config = dict(
    num_hidden_layers=12,
    hidden_size=256,
    num_attention_heads=4,
    num_key_value_heads=4,
    head_dim=64,
    intermediate_size=1024,
    vocab_size=8192,
    hidden_act='swiglu',
    norm='rmsnorm',
    norm_place='pre',
    norm_eps=1e-05,
    positions='rope',
    rope_theta=10000.0,
    rope_fraction=1.0,
    qk_norm=False,
    attn_scale=0.125,
    bias='none',
    tie_word_embeddings=False,
    parallel_block=False,
    init='orth',
    init_std_qkv=0.0241,
    init_std_o=0.0,
    init_std_up=0.0241,
    init_std_down=0.0,
    optimizer='adam_variant',
    learning_rate=0.0015,
    lr_mult_qkv=0.4,
    lr_mult_up=0.635,
    beta1=0.9,
    beta2=0.98,
    lr_head=0.00594,
    max_grad_norm=1.0,
    warmup_steps=245,
    schedule='wsd',
    decay_fraction=0.789,
    decay_shape='linear',
    final_lr_fraction=0.1,
    batch_tokens=65536,
    max_seq_len=384,
    doc_mask=True,
    train_tokens=641400000,
    max_steps=9787,
    dataset='wikipedia_en',
)
MLP neurons of a small language model. Each row is named by its layer, matrix (gate and up: input weights; down: output weights) and neuron, and shows model dimensions 160-223. Each number is 200 + 40 x the weight over its row's rms, rounded and kept within 0 to 999. A neuron's up and down rows have the sign that makes its largest values positive.
Before each neuron's rows, "fires after" lists the tokens most often just before its 100 highest values on Wikipedia text that the model never trained on.

fires after: " 4", " 5", " 15", " 3", " 6", " 19"
L5.gate805,197,196,176,152,182,258,172,206,206,152,122,223,198,217,177,217,227,186,200,181,184,201,219,179,216,209,166,217,259,215,225,183,147,176,223,200,250,161,182,200,183,222,189,217,191,219,165,258,205,241,207,246,227,158,192,235,207,143,290,227,239,191,249,165
L5.up805,201,193,198,203,155,267,194,149,192,95,160,248,199,223,79,204,181,204,220,176,253,176,193,205,176,259,202,194,227,208,169,221,197,131,235,195,223,141,230,141,211,184,243,135,198,233,209,237,175,184,227,173,251,176,252,204,219,184,233,197,256,227,261,222
L5.down805,184,149,200,197,195,228,245,173,196,151,145,249,164,210,142,157,164,145,218,208,297,153,212,213,214,182,204,179,254,187,192,247,218,196,228,197,162,277,226,168,196,149,204,161,180,195,232,252,197,202,208,100,235,218,202,155,147,195,198,156,193,267,204,212

fires after: " the", " his", "'", " The", "s", " its"
L5.gate791,255,185,204,225,222,210,207,164,129,125,134,229,136,183,161,215,192,248,137,241,119,196,223,219,221,218,207,210,214,236,198,224,198,189,196,270,197,187,190,206,225,172,215,212,218,187,175,283,170,174,226,206,204,156,163,158,148,160,205,170,136,163,192,205
L5.up791,168,302,238,300,178,201,244,271,195,226,225,171,222,243,173,179,240,201,195,274,263,166,187,251,200,186,214,292,240,240,152,154,207,168,196,209,221,208,182,167,220,187,227,195,211,182,206,198,147,125,257,240,196,217,211,275,145,257,186,166,142,206,192,142
L5.down791,219,144,238,188,168,144,160,208,199,256,207,137,212,235,239,258,278,127,260,197,238,189,194,175,212,203,157,222,192,141,248,158,222,229,192,245,225,212,193,176,296,226,208,207,228,220,188,133,194,289,137,247,275,199,223,309,185,220,195,297,231,214,259,170

fires after: "=", ".", "\n"
L6.gate665,249,229,111,211,237,150,141,218,232,132,199,245,150,225,214,187,172,195,216,179,204,186,198,228,225,235,148,194,257,129,205,224,201,209,195,194,98,216,185,190,173,218,186,218,164,283,236,217,177,149,212,155,287,240,174,168,179,181,165,238,201,247,197,214
L6.up665,172,138,197,130,211,182,203,203,160,148,196,231,153,211,214,157,334,213,242,241,158,206,240,231,157,188,172,168,199,158,199,172,301,227,183,175,235,188,237,189,256,154,186,163,198,196,239,226,163,171,146,81,197,202,288,239,244,190,197,157,173,188,215,196
L6.down665,251,196,227,173,212,143,137,268,203,199,163,205,191,216,187,178,130,161,191,230,236,183,140,182,143,226,217,207,218,186,186,177,177,203,215,172,158,163,182,165,174,167,200,210,134,214,177,215,220,134,166,184,200,230,120,256,217,193,192,168,215,325,257,198

fires after: ".", "26"
L6.gate156,170,196,184,229,144,168,171,163,149,178,249,189,203,272,203,215,183,241,212,266,284,229,162,266,197,140,183,158,139,231,281,203,195,169,186,171,224,179,225,159,272,171,305,181,188,170,242,208,166,200,165,185,199,235,299,230,212,241,197,195,142,221,176,261
L6.up156,177,147,210,117,249,182,167,179,273,289,211,236,252,150,189,245,198,319,187,228,260,254,214,221,234,184,194,233,192,184,184,259,201,138,231,167,220,234,188,231,175,197,233,229,198,185,189,153,180,145,178,263,249,172,199,178,174,144,177,199,251,192,240,197
L6.down156,264,240,270,228,201,159,253,236,162,201,206,214,170,209,207,185,221,119,203,210,159,165,123,205,217,191,177,186,216,187,243,120,229,223,158,223,162,98,186,150,155,175,187,189,216,157,240,240,172,239,177,86,139,265,148,193,188,213,188,186,164,183,152,104

fires after: "\n\n"
L5.gate867,180,181,260,179,190,189,312,185,208,155,194,182,180,228,197,164,234,209,204,203,176,207,222,183,265,185,181,153,212,168,244,126,209,202,253,255,167,173,141,207,221,211,169,203,171,201,169,223,151,135,176,159,253,202,167,245,195,187,311,204,41,219,327,232
L5.up867,139,199,253,159,228,210,180,201,170,171,193,116,195,141,241,169,229,175,146,196,207,222,282,115,269,171,263,132,211,130,184,140,284,255,242,219,200,222,236,290,182,188,217,166,186,152,178,235,169,115,196,169,236,239,186,198,206,190,268,221,156,204,250,249
L5.down867,180,275,218,173,257,204,111,211,176,188,207,117,222,149,205,221,187,160,118,225,225,250,249,220,273,187,177,164,214,203,202,166,203,207,186,248,190,227,230,249,246,170,236,164,145,134,178,229,159,163,221,253,166,224,207,184,229,166,224,206,275,187,204,220

fires after: ";", " |", " the", "|", ","
L3.gate310,250,174,194,197,214,153,233,164,178,233,196,223,223,284,159,174,173,169,212,113,167,183,151,207,151,209,175,260,216,216,217,208,160,192,213,227,104,164,119,132,141,187,258,194,186,236,181,207,218,240,147,214,188,277,162,175,271,183,256,204,261,265,208,160
L3.up310,146,209,196,212,169,160,150,211,148,205,178,180,214,217,208,237,262,150,217,153,270,180,169,247,279,175,183,214,134,196,205,267,258,163,238,143,197,189,187,223,152,265,281,243,198,220,117,195,177,182,187,205,206,190,159,107,245,228,181,207,206,152,199,225
L3.down310,175,171,252,219,178,139,158,252,211,269,188,218,201,241,175,223,238,227,242,133,260,216,211,230,204,170,240,174,164,236,200,288,241,182,167,158,168,246,135,119,247,308,232,261,184,185,150,120,226,181,159,225,145,283,182,106,248,192,175,208,306,232,190,282

fires after: "|", " NS"
L5.gate959,209,159,131,234,250,200,171,231,241,118,193,179,207,199,232,138,328,170,238,208,167,197,214,226,143,255,207,135,177,163,218,221,212,185,232,185,195,158,249,201,160,208,176,180,185,172,203,181,200,183,149,220,276,222,226,187,174,221,172,212,234,208,263,189
L5.up959,221,201,190,239,282,184,156,210,184,182,164,156,138,210,244,105,194,148,198,197,224,201,272,160,158,142,246,174,181,192,188,196,182,193,142,251,222,206,207,262,137,175,225,212,221,174,160,229,187,211,210,238,214,241,193,190,216,278,217,137,235,135,112,334
L5.down959,189,302,281,218,157,212,210,152,187,291,144,199,166,234,251,258,143,175,175,149,202,195,172,201,225,155,223,251,217,240,193,174,151,234,148,228,200,182,189,233,221,238,218,231,219,257,195,223,183,176,262,196,173,171,180,154,197,227,221,198,174,157,159,235

fires after: ".", ",", "\n\n", " ("
L3.gate459,169,170,116,177,214,196,215,186,144,182,203,177,250,215,182,159,292,164,181,209,281,231,149,200,194,252,242,176,287,247,264,190,234,164,176,232,256,240,166,225,194,248,241,201,190,142,212,174,189,225,265,260,206,234,194,218,254,214,226,136,169,180,221,190
L3.up459,189,147,128,229,202,165,181,210,168,158,235,193,130,132,216,138,300,249,192,229,225,250,146,168,247,216,174,151,245,166,281,256,243,255,153,241,192,198,244,153,198,173,215,297,222,177,206,157,258,252,175,193,163,229,218,189,187,226,240,223,168,216,96,243
L3.down459,233,178,254,233,195,180,151,228,287,239,308,210,198,127,184,247,244,210,174,191,193,212,202,223,208,125,113,196,202,149,281,243,223,266,216,227,280,133,201,153,223,191,200,234,246,188,123,229,245,261,201,226,163,200,185,186,201,274,217,209,205,228,195,260

fires after: ".", " |", "|", "\n\n"
L3.gate716,129,181,166,215,148,77,226,246,209,251,150,227,185,219,201,177,244,184,163,241,238,181,118,235,210,191,171,149,200,169,175,212,221,229,214,226,244,215,107,155,219,255,177,203,251,258,252,145,177,247,179,201,181,240,228,177,186,226,171,244,157,194,203,195
L3.up716,181,185,220,189,196,201,193,143,114,183,226,238,193,268,210,263,222,150,155,176,148,245,155,152,130,214,156,251,221,310,237,146,144,219,170,176,158,182,187,203,215,197,194,213,214,130,254,136,196,161,166,235,141,201,189,203,181,173,125,158,234,124,229,223
L3.down716,222,175,199,200,257,201,196,236,266,235,250,221,162,209,162,205,134,161,160,177,248,187,148,194,188,220,176,182,269,231,326,276,237,296,159,184,228,170,134,179,219,267,169,156,225,189,230,163,144,217,190,233,206,219,185,228,202,256,249,226,173,220,206,128

fires after: " \"", " (", "'", ":", "\n\n", "-"
L6.gate228,174,170,244,222,98,201,192,248,189,158,227,241,164,201,198,198,146,210,228,161,170,252,137,168,202,198,166,197,165,214,311,188,222,217,142,212,201,215,220,230,266,231,250,188,151,212,224,212,173,247,204,153,213,174,220,145,185,171,262,174,117,200,190,241
L6.up228,222,194,206,191,184,180,200,314,237,133,252,250,146,133,201,265,172,195,252,278,137,180,223,159,289,210,140,202,218,222,231,238,246,210,144,177,219,179,203,312,211,138,210,195,239,152,207,190,259,222,226,148,179,160,252,150,202,235,189,219,173,135,219,208
L6.down228,212,208,201,191,174,160,222,240,241,160,223,186,186,123,212,191,173,223,149,249,187,159,224,152,263,160,120,169,231,234,243,264,251,278,151,170,183,210,246,156,152,245,156,192,220,88,203,126,155,150,205,196,95,184,219,179,179,264,204,269,160,144,265,213

fires after: "\n\n", "SA", "AT", "\n"
L7.gate888,243,229,192,182,223,194,262,225,237,201,168,161,203,139,207,171,154,186,206,155,216,210,196,163,258,257,202,187,191,230,228,159,188,242,226,268,186,125,148,243,216,223,245,246,177,175,215,189,192,199,185,203,274,252,259,179,209,228,205,160,258,165,210,134
L7.up888,268,234,243,214,270,233,162,192,267,175,185,183,203,236,214,212,215,138,169,159,210,162,220,211,243,273,193,213,166,201,161,225,218,236,152,247,178,218,239,256,189,178,260,225,142,196,224,225,247,185,237,152,228,228,228,275,226,228,180,190,217,175,208,164
L7.down888,221,191,170,218,203,188,107,232,232,200,269,211,156,247,171,196,154,273,185,230,210,171,223,154,187,178,138,200,241,266,185,193,256,185,198,187,201,238,242,153,225,156,200,220,176,232,234,186,227,219,211,174,154,225,92,192,237,202,215,181,183,262,162,245

fires after: " |", " /", " -"
L8.gate31,205,173,193,134,148,184,232,214,228,206,248,129,203,194,175,216,258,109,206,247,212,197,168,128,225,84,277,212,228,244,177,144,201,217,208,283,191,174,219,262,221,234,156,137,169,184,177,258,150,250,177,149,164,161,131,228,183,213,136,161,161,148,192,182
L8.up31,159,197,180,195,218,232,182,197,154,181,282,125,242,259,232,166,258,328,274,267,243,246,214,193,157,243,203,253,194,212,119,182,187,183,220,117,148,201,168,131,251,171,239,182,242,230,254,249,224,235,235,207,266,176,164,197,200,221,193,191,251,219,251,233
L8.down31,153,195,229,184,145,243,101,239,192,293,256,139,236,271,209,213,244,201,230,189,212,161,174,224,187,190,226,155,235,239,272,134,243,261,245,147,215,220,190,237,298,221,152,192,213,188,185,208,142,161,185,183,160,244,187,185,269,191,222,220,158,205,276,234

fires after: "\n", " |", ")", " station", " is"
L6.gate346,216,228,116,139,162,196,236,154,173,137,249,190,225,228,231,195,232,257,238,237,228,126,179,146,140,236,158,163,196,244,210,230,196,283,266,267,168,265,281,198,188,208,165,145,180,162,233,262,206,228,149,185,156,189,244,169,113,224,176,146,222,283,158,231
L6.up346,148,112,183,100,221,267,223,211,180,215,195,199,234,175,194,185,215,171,218,196,150,223,178,185,238,135,205,172,204,248,174,248,178,192,115,213,173,225,213,204,102,209,216,197,158,238,171,203,212,226,217,217,151,172,210,241,194,279,187,180,249,209,178,170
L6.down346,204,205,161,199,239,198,201,181,175,173,193,178,222,129,269,248,250,199,222,153,176,188,211,190,172,212,201,235,162,228,173,259,214,231,238,241,219,208,206,207,238,229,161,133,127,202,210,154,224,222,188,176,232,202,165,202,174,281,201,223,187,184,212,233

fires after: " 4", " 6", " 2", " 3", " |", " 5"
L3.gate728,177,175,199,188,171,275,136,182,213,233,224,109,166,237,207,193,194,185,189,254,152,179,260,256,170,183,210,235,203,168,161,198,122,137,214,165,254,119,242,182,236,233,158,205,240,166,210,185,206,160,140,151,183,166,160,241,281,251,155,256,232,222,188,179
L3.up728,227,184,277,192,203,210,75,204,189,208,175,157,211,128,225,183,126,203,225,196,153,175,234,207,197,244,183,275,169,200,150,173,278,193,175,194,162,182,233,278,127,200,145,161,185,193,220,223,206,254,184,238,247,174,178,180,159,226,261,262,134,123,185,207
L3.down728,177,215,142,204,202,205,240,269,225,177,217,223,170,207,148,244,272,169,174,210,225,220,121,194,213,199,214,56,212,216,236,223,167,254,218,173,212,128,209,121,305,173,268,231,241,240,203,231,201,156,196,203,157,242,218,200,201,169,161,138,239,212,222,225

fires after: " the", " (", " \"", "'", " '"
L7.gate211,221,226,242,226,286,192,214,170,220,166,194,239,214,105,245,230,177,264,162,183,144,202,139,198,242,223,162,304,173,308,183,288,250,258,200,224,224,164,116,266,260,193,225,240,213,192,198,250,222,280,171,218,134,172,207,147,141,216,253,177,140,276,227,235
L7.up211,203,196,178,140,314,192,164,133,258,188,189,208,138,176,166,255,156,214,202,169,222,219,147,183,251,177,213,168,168,225,259,159,249,151,134,204,185,231,171,215,216,219,214,219,166,243,196,174,199,153,247,209,178,239,273,194,201,341,229,221,252,268,142,135
L7.down211,130,194,203,178,152,250,241,267,217,194,137,127,286,240,209,240,191,159,194,217,233,234,141,160,238,256,236,188,223,146,145,169,256,160,207,167,201,153,180,155,274,266,257,180,140,210,199,230,209,188,163,198,256,282,241,250,272,129,157,165,160,147,219,159

fires after: "\n\n", "=", " he", "."
L5.gate158,242,217,123,222,213,206,175,197,217,204,164,147,227,139,243,231,167,202,186,209,135,169,227,231,218,293,162,189,210,151,205,230,216,167,229,202,192,208,143,215,159,219,237,269,154,242,259,146,244,171,139,160,264,167,182,116,184,188,207,194,237,170,256,190
L5.up158,243,226,223,239,227,199,117,204,173,174,222,167,144,193,293,174,163,272,151,183,165,216,219,179,183,152,196,224,236,211,247,191,199,228,121,199,154,206,200,174,186,181,222,247,200,254,158,168,229,230,99,104,216,230,160,220,198,222,110,234,241,184,140,233
L5.down158,211,181,274,184,235,183,201,273,149,254,215,198,170,192,194,167,175,219,220,227,253,246,208,168,229,163,280,208,237,199,192,198,163,227,154,188,145,189,234,190,210,224,226,180,256,155,150,241,224,215,136,129,153,257,154,280,234,211,169,175,196,226,185,201

fires after: " the", " Old", " The"
L3.gate327,263,211,205,167,213,257,139,270,221,186,180,188,268,180,230,241,188,172,301,210,175,200,233,224,187,258,147,198,218,196,197,181,133,181,151,148,150,147,97,156,239,193,191,284,242,196,239,155,211,160,185,250,193,182,245,236,177,191,190,233,186,224,168,211
L3.up327,144,272,159,244,208,188,228,194,183,178,195,213,176,218,163,191,236,144,151,228,201,203,187,188,299,194,177,213,202,287,147,149,140,187,197,253,170,155,203,188,232,218,191,247,216,124,168,218,198,159,154,230,104,172,204,215,227,173,227,205,140,234,236,205
L3.down327,258,110,240,151,178,253,218,211,215,145,234,208,287,201,232,250,224,138,316,193,202,211,180,227,184,205,198,226,182,158,220,273,257,195,241,150,185,211,171,200,243,252,182,215,155,200,183,170,220,179,256,197,250,232,228,240,196,134,181,198,293,126,164,170

fires after: "\n\n", "\n"
L5.gate770,201,228,257,217,220,215,179,242,189,159,198,193,197,231,227,196,157,117,174,128,225,161,135,225,170,193,199,151,207,178,187,183,177,258,234,282,270,242,182,183,241,251,260,257,211,203,149,222,251,236,225,188,222,137,171,136,151,141,195,205,106,216,261,198
L5.up770,186,191,203,215,205,269,210,264,175,203,178,257,183,182,255,173,185,157,256,190,213,186,252,219,159,236,184,163,170,186,240,138,340,173,239,245,200,183,145,200,170,152,216,131,192,245,219,211,217,104,218,85,264,260,215,173,183,149,193,196,166,256,263,253
L5.down770,200,181,167,231,181,204,123,235,194,178,176,258,150,208,154,180,210,174,164,265,210,179,339,213,200,222,152,225,177,190,260,186,289,166,205,159,187,167,204,207,191,176,167,233,237,216,214,221,203,156,165,176,197,270,116,228,222,211,186,167,236,227,229,184

fires after: " 3", " 4", " 2", " 5", " 6"
L5.gate143,195,195,171,203,144,223,264,181,170,161,137,248,170,176,129,297,248,224,158,222,167,292,152,189,149,167,161,254,188,264,182,178,243,182,194,183,205,203,227,196,240,257,124,91,208,213,252,241,228,216,153,226,239,206,192,246,222,127,196,234,165,214,191,142
L5.up143,204,232,156,219,219,267,206,269,239,188,198,73,170,263,171,160,220,112,158,149,209,182,248,164,221,188,175,207,201,239,225,191,171,240,125,182,227,217,179,219,216,219,243,178,230,101,189,260,172,115,200,280,289,198,145,198,210,174,205,196,107,205,190,309
L5.down143,182,144,126,251,232,213,272,181,267,194,208,224,178,186,182,206,249,212,105,239,247,206,211,220,145,204,174,219,189,242,244,281,203,242,197,181,164,246,200,144,234,213,181,141,231,140,205,263,184,180,228,243,185,277,205,199,174,230,200,220,183,238,195,175

fires after: " |", " 2", " 1", "x", "zh"
L7.gate376,224,209,187,188,129,211,194,194,153,163,276,143,262,155,230,164,231,126,155,249,214,164,211,209,230,173,116,180,214,273,220,163,221,220,237,207,223,222,180,208,142,170,166,176,187,224,202,216,234,279,222,193,200,250,181,216,182,216,167,267,160,197,197,166
L7.up376,247,140,149,221,266,203,216,212,254,206,161,145,248,263,246,237,229,216,215,158,165,227,211,140,245,99,203,166,259,185,196,216,218,171,198,205,192,203,192,154,171,185,201,226,142,277,191,166,206,185,223,152,191,227,156,174,161,205,153,212,233,185,247,160
L7.down376,242,201,194,224,185,241,172,250,215,254,150,198,190,255,221,202,286,232,223,189,126,150,240,200,261,176,94,223,221,138,244,249,189,204,209,227,255,213,169,183,183,255,208,273,275,237,249,169,194,170,236,166,237,220,204,195,207,179,186,180,236,194,287,121

fires after: "=", ".", " on", " in", " established", " founded"
L7.gate315,190,239,207,242,250,156,184,246,154,220,127,196,209,142,204,207,217,239,163,250,225,173,143,302,242,178,116,265,241,236,257,220,177,208,156,209,217,249,142,92,280,173,345,268,177,160,245,215,105,154,211,194,234,183,221,257,194,154,141,172,205,212,196,230
L7.up315,133,218,153,189,201,220,303,249,230,283,214,201,227,183,185,216,157,156,264,204,222,223,208,187,165,198,203,206,231,175,195,175,205,154,212,159,200,206,185,181,196,200,188,221,179,238,215,221,183,127,200,81,235,270,232,248,196,230,229,215,187,113,191,179
L7.down315,201,219,216,176,195,200,131,234,106,244,170,81,213,221,180,202,175,130,178,260,287,261,190,212,244,229,187,244,194,252,244,206,220,238,160,160,161,229,205,99,200,210,245,205,233,228,171,163,153,236,142,236,257,200,164,229,226,153,143,187,210,227,199,152

fires after: "\n\n", " J", "-"
L7.gate782,208,211,215,217,278,197,173,166,224,246,209,248,193,126,257,149,270,206,222,255,277,248,187,138,296,208,145,248,240,235,246,135,241,234,212,234,233,219,217,198,226,246,193,287,224,187,132,203,230,165,189,220,202,186,238,216,129,226,246,166,224,228,171,187
L7.up782,213,212,250,158,219,305,207,171,230,102,150,167,155,140,175,181,200,242,198,269,261,172,188,182,218,251,211,228,249,188,200,193,294,257,249,218,245,173,158,248,219,173,143,280,201,105,228,215,221,159,242,179,226,200,245,154,217,207,229,231,198,248,217,149
L7.down782,186,195,228,196,235,213,190,230,129,219,219,209,226,190,248,272,179,177,188,151,214,256,251,243,187,248,226,144,207,209,231,173,165,192,167,141,270,212,183,209,202,164,212,213,172,209,181,194,188,188,172,218,206,212,146,291,282,146,188,219,220,157,171,198

fires after: "\n\n"
L6.gate395,224,235,243,225,181,229,213,219,188,254,242,214,200,236,179,171,180,176,196,113,180,247,184,202,196,266,185,155,205,161,192,192,123,184,168,181,234,247,212,185,303,188,226,157,162,208,149,244,203,187,184,173,186,203,246,232,222,114,202,151,189,201,166,192
L6.up395,232,126,148,243,243,163,156,164,205,183,183,209,186,160,186,183,213,280,264,250,185,149,232,219,129,233,191,331,202,163,225,214,181,267,200,206,200,224,165,212,223,186,182,246,205,170,120,196,181,240,113,232,246,183,176,169,146,283,229,175,197,271,253,189
L6.down395,160,294,239,245,174,174,220,256,176,205,206,254,206,225,261,244,142,96,227,141,218,233,141,181,237,231,132,127,229,201,153,137,189,194,176,185,196,218,200,180,275,216,281,140,185,239,192,199,211,141,246,184,224,181,210,219,246,141,218,217,166,165,194,179

fires after: " |"
L8.gate655,215,269,151,155,219,191,202,209,142,180,175,183,174,160,262,186,282,142,170,185,264,206,203,251,212,212,224,170,127,193,175,151,217,286,180,205,147,216,243,227,244,235,196,234,188,206,193,144,186,214,157,209,176,106,191,128,166,210,268,218,143,217,231,260
L8.up655,133,176,208,149,199,176,164,181,171,209,159,194,198,261,188,154,241,191,194,123,173,220,190,180,155,253,245,204,280,264,222,223,175,332,154,185,192,253,259,127,200,206,200,179,181,202,200,201,182,189,191,199,172,227,173,174,178,205,151,165,206,148,180,174
L8.down655,192,209,287,219,169,190,134,287,190,233,109,172,129,206,194,180,289,262,195,186,194,141,215,233,184,222,155,157,176,230,259,132,211,208,151,235,251,220,173,192,226,153,228,194,252,200,207,241,208,163,276,169,251,181,143,251,196,212,241,159,237,192,169,262

fires after: "."
L3.gate904,111,167,111,211,164,169,245,201,162,216,255,226,239,219,158,215,331,135,185,209,248,207,193,192,217,176,156,181,175,289,223,168,232,272,177,211,208,196,162,117,260,250,212,214,182,163,195,233,224,142,180,162,214,215,263,131,181,176,225,139,177,228,231,177
L3.up904,176,175,136,259,211,176,164,190,141,237,259,231,118,163,255,238,318,157,153,206,268,141,187,196,193,167,195,177,165,129,232,171,294,188,225,194,234,211,166,91,177,189,266,224,214,241,202,219,212,142,157,183,154,202,160,182,149,143,167,212,210,174,297,122
L3.down904,233,239,206,240,224,196,211,142,166,245,272,246,140,136,245,172,265,210,169,202,220,183,175,220,193,140,191,165,187,150,235,178,276,233,276,182,192,187,213,133,182,161,274,234,178,243,147,202,253,182,127,185,154,206,168,196,153,207,168,282,196,193,282,117

fires after: "|", " |"
L8.gate196,197,167,87,151,253,152,247,216,149,152,252,194,131,149,200,202,276,209,242,238,194,127,184,224,297,192,207,258,140,252,235,156,210,169,169,257,130,175,220,250,243,235,185,205,197,134,287,111,208,233,192,180,203,209,200,85,159,231,228,194,231,237,204,273
L8.up196,149,150,249,175,163,135,154,207,190,189,179,184,175,254,227,171,169,146,178,146,159,195,173,276,152,211,235,191,135,269,172,210,171,111,173,220,257,215,160,260,239,154,186,130,181,140,230,223,182,187,245,215,172,158,184,149,134,210,211,210,156,198,146,232
L8.down196,293,235,218,217,226,210,214,173,245,186,223,176,205,179,177,198,209,187,163,235,224,207,205,189,203,232,237,176,241,225,243,236,179,227,203,200,104,241,142,252,179,282,165,194,235,225,162,151,174,159,213,164,233,177,199,213,179,260,160,214,239,227,203,280

fires after: "\n", " known", " the", " to", " it"
L3.gate179,211,258,139,174,220,163,221,253,191,195,126,226,165,261,221,193,222,229,304,197,184,284,207,203,314,235,146,226,247,198,257,219,197,217,206,309,178,203,201,129,210,172,207,241,200,240,197,170,231,184,172,184,288,126,271,156,194,132,190,191,154,307,152,247
L3.up179,203,211,249,280,249,192,280,205,225,216,226,245,220,206,210,220,242,117,189,224,155,236,239,169,137,225,189,192,154,231,159,153,186,166,153,242,215,191,232,233,292,182,175,199,188,200,180,212,192,197,183,180,205,157,184,223,216,201,153,185,180,164,219,166
L3.down179,172,195,230,238,181,126,239,168,256,278,256,245,198,203,250,222,184,161,261,197,228,186,222,157,116,243,159,138,250,217,205,200,181,215,174,249,197,233,164,192,216,241,118,167,175,168,231,180,214,162,208,133,187,154,223,224,180,178,254,156,182,179,248,223

fires after: " 4", ")", " 3", " N", ";", " 6"
L5.gate695,226,175,195,167,174,220,190,183,228,146,187,197,190,216,153,203,160,175,215,138,181,197,270,254,159,243,215,156,235,156,171,285,244,191,214,160,216,162,173,250,185,163,135,228,147,222,190,163,212,263,181,164,233,237,165,194,256,258,221,212,183,157,183,221
L5.up695,226,181,255,130,231,249,130,243,134,139,188,150,213,211,187,223,171,208,232,220,130,153,238,202,183,191,234,287,167,167,187,237,234,173,236,226,230,260,293,175,212,200,171,202,230,227,171,211,235,213,223,230,202,225,224,206,212,190,171,320,184,250,172,244
L5.down695,152,216,178,238,256,222,243,202,194,246,205,206,224,184,191,207,220,201,112,215,256,257,112,206,176,173,135,257,202,202,201,114,138,228,179,230,141,237,210,146,152,190,254,203,163,170,210,232,195,97,241,179,217,157,218,152,103,166,192,189,155,223,170,148

fires after: "."
L5.gate960,163,231,142,50,181,213,159,176,113,87,255,202,157,200,228,244,241,206,186,189,198,189,185,179,246,195,166,239,219,193,177,196,170,273,198,244,158,237,206,239,267,209,200,193,212,133,187,205,188,204,181,188,262,240,179,139,165,193,180,244,137,219,203,256
L5.up960,229,220,178,200,182,117,148,94,261,192,156,175,238,208,192,230,235,145,156,163,299,148,177,221,256,146,248,184,208,183,168,150,200,231,187,246,205,253,136,255,146,212,219,188,230,175,193,186,209,211,240,232,185,236,230,122,129,244,173,195,238,211,224,229
L5.down960,269,188,250,234,169,161,187,196,209,254,141,237,223,254,165,193,159,152,248,160,253,152,221,247,252,167,224,240,194,169,234,205,149,195,165,205,201,170,177,170,147,225,203,232,230,148,198,176,181,201,197,176,119,173,199,151,176,178,245,237,265,229,169,183

fires after: " 18", "19", " the", "-", " 16"
L3.gate318,252,232,151,179,269,212,137,235,208,193,159,123,257,176,178,171,203,207,173,223,191,233,221,240,264,214,140,146,260,163,186,256,225,251,196,278,183,141,147,220,211,242,182,207,190,194,172,195,192,129,243,237,200,215,194,192,114,205,198,187,218,204,250,216
L3.up318,213,244,159,318,202,250,180,309,172,162,177,214,171,236,150,202,144,174,162,298,199,198,216,259,149,247,170,179,184,236,161,133,175,167,174,209,210,172,229,219,200,132,214,181,269,215,276,200,211,212,71,142,142,186,172,201,238,161,206,163,218,213,218,209
L3.down318,174,165,195,220,151,151,270,174,180,188,223,248,208,191,191,238,173,186,219,173,239,167,113,167,164,134,246,234,202,204,235,169,235,172,227,136,217,208,246,167,223,192,207,161,185,188,195,162,195,302,233,161,230,189,231,269,238,224,259,176,199,192,185,201

fires after: "\n", "\n\n", ".", " \"", " .", " ("
L5.gate57,219,175,254,203,165,166,208,184,191,229,184,227,160,185,221,201,195,264,192,230,117,205,172,197,216,183,130,207,196,233,255,203,237,224,150,158,182,118,161,229,181,251,177,184,155,176,213,205,230,273,135,207,289,184,207,170,207,235,262,126,124,272,204,248
L5.up57,191,103,194,216,179,226,247,167,198,154,193,239,164,206,103,165,209,197,194,210,256,135,184,166,228,207,210,158,213,176,200,166,252,229,163,134,168,190,170,248,133,226,156,208,217,185,157,182,209,197,229,237,298,228,163,110,262,224,133,165,225,124,239,246
L5.down57,200,207,152,193,155,292,218,166,169,148,204,197,181,202,149,192,187,223,149,189,271,119,264,165,282,193,170,95,197,214,258,188,182,184,167,245,230,238,181,243,227,257,266,139,317,225,207,242,167,191,219,231,248,165,156,113,304,230,213,249,213,123,238,195

fires after: " |", " who", " the", " he", " N"
L6.gate760,243,237,197,204,182,158,212,202,174,222,266,178,217,218,214,219,225,228,137,182,158,191,132,146,195,246,199,191,159,177,168,167,171,108,235,260,288,150,235,256,226,239,170,203,158,196,204,160,174,213,207,167,210,228,246,209,168,213,174,237,182,132,219,213
L6.up760,221,191,129,315,181,217,180,229,254,179,217,138,217,172,183,237,231,168,245,164,157,234,146,196,214,223,136,158,202,170,242,186,190,119,183,224,211,218,166,276,186,289,139,248,112,214,182,192,149,173,254,144,176,176,130,226,116,199,206,280,206,158,195,247
L6.down760,220,225,215,159,277,192,209,158,160,140,158,207,215,219,151,123,181,223,219,207,216,138,234,216,152,128,234,129,203,181,183,148,179,302,184,173,99,191,174,196,241,184,260,238,232,181,233,166,176,236,188,188,195,194,213,174,197,221,225,148,240,288,176,209